Weights of a small GPT-style language model, trained from scratch on English Wikipedia: biases, tied embeddings.
MLP neurons of a small language model. Each row is named by its layer, matrix (up: input weights) and neuron, and shows model dimensions 144-271. Each number is 128 + 24 x the weight over its row's rms, rounded and kept within 0 to 255. Numbers have three digits each.
After each neuron's rows, "fires after" lists the tokens most often just before its 100 highest values on Wikipedia text that the model never trained on. A number after a token or word is its count.

L4.up578:129147164118144133136136084114102165142088169120108119123105135141115126097142112129106130116120106113120175159124159138094132206115103152140150144127117117100102169102097120108127114155150134111181138124183131156140140144117107118129141125144155127110137135132095126105161118135155165111153086136124124130133131126140099116135129166146127118109145120135175138146127118121156142129125
fires after: "=" 48, "C" 7, "B" 5

L3.up727:111126117142125083123126092108123162152111161142141093071139130120115113147183108138117115125156150145137099131134165144137132148113129131105145074114131116169115080105174121136151144156125096139122096121128110129125098135111158139112106117076129107133136079093175134133162147153163173178142090144117100110151119104103130108111137114129117110162102142105160105121078119121126099152137
fires after: " and" 23, " to" 12, " that" 9, " would" 8, " not" 4, " which" 4

L3.up1582:159117173131157106119086124122121114116041137110179128142113134092145114105166166122135156134111149144115148106095145155108141134120137136112119132145157160125126177134112116115165144111153162126101158111091151070108159143126135140115142136123143112142102160145133106137092126122132086148129143128112075105102117125111140127146122124100095132159165134124151098125138141109150120127159
fires after: "|" 23, " |" 22, "\n" 10, ":" 6

L4.up533:091112154105119113104140199133152128134120141104073126120154117107087122118145115074162059129153151131139143173074127124118099116168121116159143140108130087111105116138169138162122085103118122130097182108103105129137132108135167132093140118126137132148134118110134088120128122174170105118110107131131146124179150184107122071129100129083109093125131136052188143141079108127156120141102
fires after: " the" 37, " The" 14, "." 8, "The" 6, " his" 4

L3.up305:132129147119129140136127132183116151127194136125115114137124102093145115111101134113109106136143103141173110129138171145138161121098102146164145121130127132107133110160128117111123114089103116137106125136155153153145140107134130131130118122152142149150100121092132064126108127134130120141149127121112105106180112127134163126145108105101164132177160118169109106181146091123117154112109
fires after: " was" 65, " is" 11, " were" 5, "″" 4

L3.up1650:152139159118130113145178132149133107133127157152120109163141143097124161067132151117110107132135131161145126122119099140161184138148116128122111090134139100117114108138169136160089099070105100117112114119150139146167123126130133136143179128118115107165127119115152084126113145129171070163095151138101133090137113111101118135123130155112149079158149126122164084153130138098102124150132
fires after: "\n" 52, "|" 13, "C" 6

L3.up252:137132113168118129120134134097130167126129132135108096137152140140132129097090052110099179097153087094108150150134170142126160101101139130156126120128139151112117144117122094108059065125161124121133117141162082132123141137137084114154108110103099137114114113176154122134156144143126141154141085150132107085089108136139103141130097102155058129131163128110158120143117127098171119118138
fires after: "-" 76, "=" 15

L3.up1031:098125173136124087140113089152124127093181097127136137121143136112101128106095143124104124122141102182162101105126126147096158160063103126137147087111092120119116159149141124147095102104090126106120110103128124124147108117136082126159147141129170097149130120148167136134149114162124146171083113130127090087155127135167107151136127112133095083144119093121126143156148102094102143130127
fires after: " was" 36, " is" 9, " be" 8, " been" 7, " were" 7, " are" 5

L3.up1076:155122133174132097105129089147127116116144106130096136120120099118137145157157112140165176134147161114093152156110128092163137127133132077129168103086100138129130118131147111096127138151164082150148135142116190166126093104127157136128099134117090112142124153113117163160144111138122162098151086134131131129186141090097151114132140108112138120101120144102151136121122140131112110119104
fires after: " in" 48, " to" 23, " from" 6

L3.up84:097153089101103147142159099146152159118136109128104145149151123117144150138104093141110141129123102111175127153139125114084117097126115103107132167104100138084118086106153120106127177157066092106118149132206081139117171170138149116084097170120155152096140124146125160148135143116125157140115139144121119128138143099108148111104159119107142139123110133138191138135074131120116146094126
fires after: "." 56, "C" 6, "S" 5

L4.up449:114130135128104101143121073112132137140114159156087148128100160123127132113147112131150145118122113148156132131163167167106108114102090133107205158138146097137113116129130107071089146103116087162161097101135140113164173138128144084105082113129050147118113150114119173132161172151155141131141070162114120118137148111143167109118112125120083113085123112157200127113120104136161122104137
fires after: " to" 15, " did" 12, " can" 8, " help" 7, " would" 7, " does" 6

L3.up1003:119137142119101145142142149152129142161108120097073117132182103104110156134170135167135063145117118177128157112162123113143132119140139131128109111171123154115157135102098116084125134097108137159114112118118096075131109108128129127139149147163081163099147162152153071164143123171149140117141062133117149168165169116152132166126124157091116092126164150138112113140119150138081117159154
fires after: "-" 17, "–" 14, "." 11, "2" 10, "{" 9

L4.up1428:135107109145107118111144098100111169144151128108072131125135125146094125123132145130116118122159098129142148123124132153175116168119161131112133132126120161107124143126122105095149140137151120123119115178089102179123147144126123127094172134123120159111095115137109110141141160122148129152110129134129155106135162123071134111127134130111104157107127175149156110128124104146114078093147
fires after: "S" 16, "C" 12, " (" 8, " c" 7, " U" 6, "M" 5

L4.up1768:139141113114141115096115147138151082157129091126141165112095147120142125139132139141189112116118144125139135119129115117138124120128170133085116130123126148104132073117082148122118139135159110126091088133108149135131149137105176172149154154078117147149113130151124118155127116139147130134123092134118145129160134096125166130140120134110138114134145106149078114147128097134108133147118
fires after: "-" 90, "–" 6

L4.up368:158148181150114123112123158181180101108121093107135153147083146172156109121169115131138160107128107119110143119143114148142181127128137141129166125128114105134138112168103110112139121084118085129107145114079161131133127109127111095120155155100094168139112154138140176141122133186140123138166098151105123135135109121122145106161131130117130111108166121145136121137102086117155103145140
fires after: " 18" 32, "19" 10, " 184" 7, " 185" 5, " 15" 5, " 17" 5

L3.up1429:107173121151123139179125150130153137162144108141137157156116155056154135113135131099104154122125137088149101125115082145127114107123098108123124143119133141076115156160133114162101107120081181122108122167078108150147101138134081138110110146096132146135086117153136112133181139114146106139161073146112145125172068105131105122162146132145076148145144137142156116156124140124138120109096
fires after: "." 18, " The" 16, " the" 12, "The" 10, "|" 10, "\n\n" 5

L3.up1295:151141102164136128146123119151125102146127088125063122099142139109161125144150134133136130147122120124122138113100120177142143164118130100118133123108156124113127086135123114108112118126132079108123107076161138147087141130109106113119174172087115147130087169123131156125098090143152108122153086144110094105117119083089169145133136087110124110142137112149168103133121130139182114129117
fires after: " in" 20, "–" 17, " to" 14, " until" 6, " since" 4

L3.up1621:174130085134115086136153175124157145143080128107133157164168146151137149103100130135126108120142127155126122141127157100132143127073106140113153190121122149115121113134118106098195163118118128136102132157142148098122113120109141102122139124167131115144141131179147148147138162171138141108180090146124111110128135133109163137127123133078144190106149160146137138167167124084118103136122
fires after: "," 30, " (" 19, "born" 14, "." 9, " born" 5, " March" 4

L4.up99:131108119102106088113111112103168118157103137128102176096127136084144156149129096110100086117120118120108178097113158134123144176092165140156095135134155144131152136132139129141153130120089105127120110107111132120149169113095100150114149130133126125165103133133163150144090133159097183173141166144113114111142100119122137144157164149127147113126163151125101103149136117129144081107143
fires after: " |" 22, "-" 13, "|" 9, "," 9, " medalist" 9

L4.up1089:155091121119156124135133107153110148159119115112142124099134117117122115132138128149154078120105144134123159144114130121086131134097124139165129103119126107138134087084141081117169138143145136128119159131140142122122126099137127116112137184135165113137138127142100092141098110149151131127167062129106120106145141135125141121130135156118139084133133097131153140119121140141146140131141
fires after: "." 22, ":" 18, "," 13, "°" 10, "-" 4

L3.up1213:123119120186119109041104123088104153121146181141056205080173088096134144133140125110137133146117129138084135165103142167104127121122085105169147107091119122118107136141139115101127152108118123110143132120143111185154131126129126153132116138093093135138120152075181153154134148142152164146138104147127151140132123097139158148135129149106098096109095116161167105116094144105116063142105
fires after: " to" 22, "." 16, " (" 12, " not" 5

L3.up1641:180115130122164084101073131091106118144076121092134154131113116135152127103117137071120153135153092118154153137119137127130093107116121146094130139132109122160108145139128101140121110135117146129125141148109171177146165149121105143120144136147117135107108155195090135138070150133106172124159106136125124115146101099154146113166125138144141134113118112126124186164138142144183093135129
fires after: " |" 31, "=" 22, "|" 8

L4.up175:104109118129149172155106105156113164130127128121120110120147154073152120108066120109133106127118123074133149169148142145129113121170154100157132086112099123132123133127145101095090116108134113130138144096093129123160130104136145137135130127137172126156119153123158135159153134155132142120162108138125108153105140127152191132138091121130114070100146153116160136136119120151122112165134
fires after: "." 62, "°" 8, " (" 5

L3.up335:162148136130134113119101142109118119143107141105171140125108106179133060136130158114137124116123119113092121133104122165083179148126127159124160123138159117123113194090135110116136137157142097129112113131068102144154149124120136122104098112125130110147125139144131118114104134183133116134146147132112131139099152136147128120134109114134150100103118098139158152133130144137147066131155
fires after: "\n\n" 49, "\n" 19, "=" 13

L4.up613:117147171142124097110124086141169165110107158075150140157138152137143150089093125135141140114157098097179126127070141134132127137120180123085174094121141128137123108175163145124159134104113075128106155103155133133121128172144134116109137104128093121127095141147147112137095145111135155128126128128121129115177119124089129172157127138107147099095136164112103094119126105079145131128092
fires after: "|" 40, "-" 25, "\n\n" 7

L4.up377:148106118088126126124087125146085131144155154123118177126102130118142164153110097130128131118115111129155114119099158134177105115179099126101146127136119140124112125104125138068122087079118111115172129138109101132120157148117126149164155128126125129136152124083163134175122119131127108140142098142109126088126102141151101190139140149129132089118152128131168123132134109139103064142139
fires after: "." 45, ":" 13, "–" 12

L3.up108:135147111089098097093151121181167120103121165113129185135148100184145179079113102111148143145157111081099146151150151107132129136124088124178172133135150090121120087101097134086123123110140106109111139145160134168119170120126146100168146146110161130107146143130138119123112124163132134130178142141120159147149107142099115131136116135102095146094155137121121077128129099138106152138140
fires after: " (" 54, "|" 15, " |" 6, " of" 4, "born" 4

L4.up395:107137124102121120116089123088092092120154163107109104153153173129134142118125110112072135120152107139122157111146141106110133125115149135145139143093127146108128124131146032111122123079137108150128152092135140138189108129124111168123151130081082131155115149126162123144138111133147163151098127141107122118125135145127140181133135117144095091111161140143141108139110141101102123137134
fires after: "-" 70

L4.up270:121119161096099159101144094120132089145093140115126128134161180102150152098130110139099106105139125113124097111119133164119119122142143138177150137112149156081106144112118159094124103120113187144113134099150166119110097080112131141092129160133132128146129122123175051111123155179122039137126141156110141117153132130196111168134104146154136125140133186110119093145112087121164095093145
fires after: "|" 43, "\n" 14, "," 7

L3.up1349:143148168103106139137109125141135143136110139138104165137109133133160099134177118096095142156141070106155102085150145155115168198129101142121149109120114168108153141136174137131092107137147125126122165131117139138169119124119103127109132145116151125168121139106117098135149115179144071140134150132112135105148105087090149114154161142104160148151133105119142124149119140136124149160152
fires after: " (" 34, "\n\n" 23, "\n" 13

L3.up506:090152108155104107132118141104141120088161164161122118169127148079129169112113109109127112121156137099162118100133109151115161112124105129141123102140126091102110117145147111150125130103107130128105154129159137155137134158105129169104113109101132104174117095124133098118148180111121155166139106137118118083109094127117133104151149125126117122141119131088075122077128139098111118099115
fires after: " the" 48, "|" 10, " a" 5, " The" 4, "The" 4

L4.up519:123110117129137125157112118152145153141139170125053126076175118140130149077126131106119166122133129166154133123099130151107144102105192129133170153089107135149113102134120173148147133103137150131115066119105171129098131096114145126117127101101142143087141121148168166137127141164103122121173097147114110092144137189160106107140116117101115124121114134093090137137115155118140152145139
fires after: " was" 37, " is" 7, " were" 6, " and" 5

L3.up434:135122072116137133135105164085113109161144127116132103100092129099155141128117106084089116129129144094122161140146087110127081090147112126113116145144115084138110133136172115213118109114114118147112123114175162190145145150096097156113157118136114148159119079128113117130098151121137147146141119143097133102115074125094121073176147134145131160122106134092151156134150127161127119108114
fires after: " the" 55, " The" 13

L4.up190:144139135157102134127131112159133132145150110150103126132106121084134123156146065120159169124156093117090127114147101167120126136131114137125137137135126149114107127097124082088097181127108133122119132091131115104127151154127166057154114146147114167132118132125120117135152108165143104144188119145115117097128114141094129125125136130107090160131131092170144115111084127147110164115128
fires after: "." 22, " to" 13, " of" 9, "–" 9, ":" 5

L4.up485:118157167150169105102118168100121113140169118114123099088116127104158149110129140093157150120130145113138136165112135170114135102193158131109092117095142174124145138145136145140125111086136083182155166107104179137129108138094110143136112113129106121131116090096104110132144095098128115150132096144119138116159113138096161149130137145112107119090128142137154120142141116153130142149135
fires after: " the" 34, " at" 8, " San" 4, " At" 4

L3.up246:139153144120116127120140146114124120133132132112135120176116156123136126095110103108100144099142119098164100105106144133100183144139127123130091109148135138101123148122152128131119106114124094127126195103110146138182139092119091136108180119119097105143106169145087101139130138162134079173139116130118100142150117155115151126146127138127112094157143127138142093159120137092128129152175
fires after: "\n" 41, "C" 7, "na" 6

L4.up1440:115142094087118118155100113123131135152139185056102114131134163114132112135095161091153178124131125134151136110111138156128155169117147125105143110154134122120117093099117128131138111090143143165144169153108159155158152107124145139121130109159104141174114150121105128160136132111148154122161105124129119171124106152125126153150139135095126088134155186137134132110130135158187090114132
fires after: "-" 32, "." 22, "\n\n" 15

L4.up1699:118130107117125079149119127173108135199120131142126146138155159096144116139129109104093149127130116142098102117076096147120128191173152137180119116131134144135129148118155091103124109090113089124131168113126148132109154139109096153105100117090141112153112117149161127125104094104155140179169127123114136122132109109121161189156151150142134093140156164127119124139097122133127099143131
fires after: "|" 52, "\n" 13, "-" 9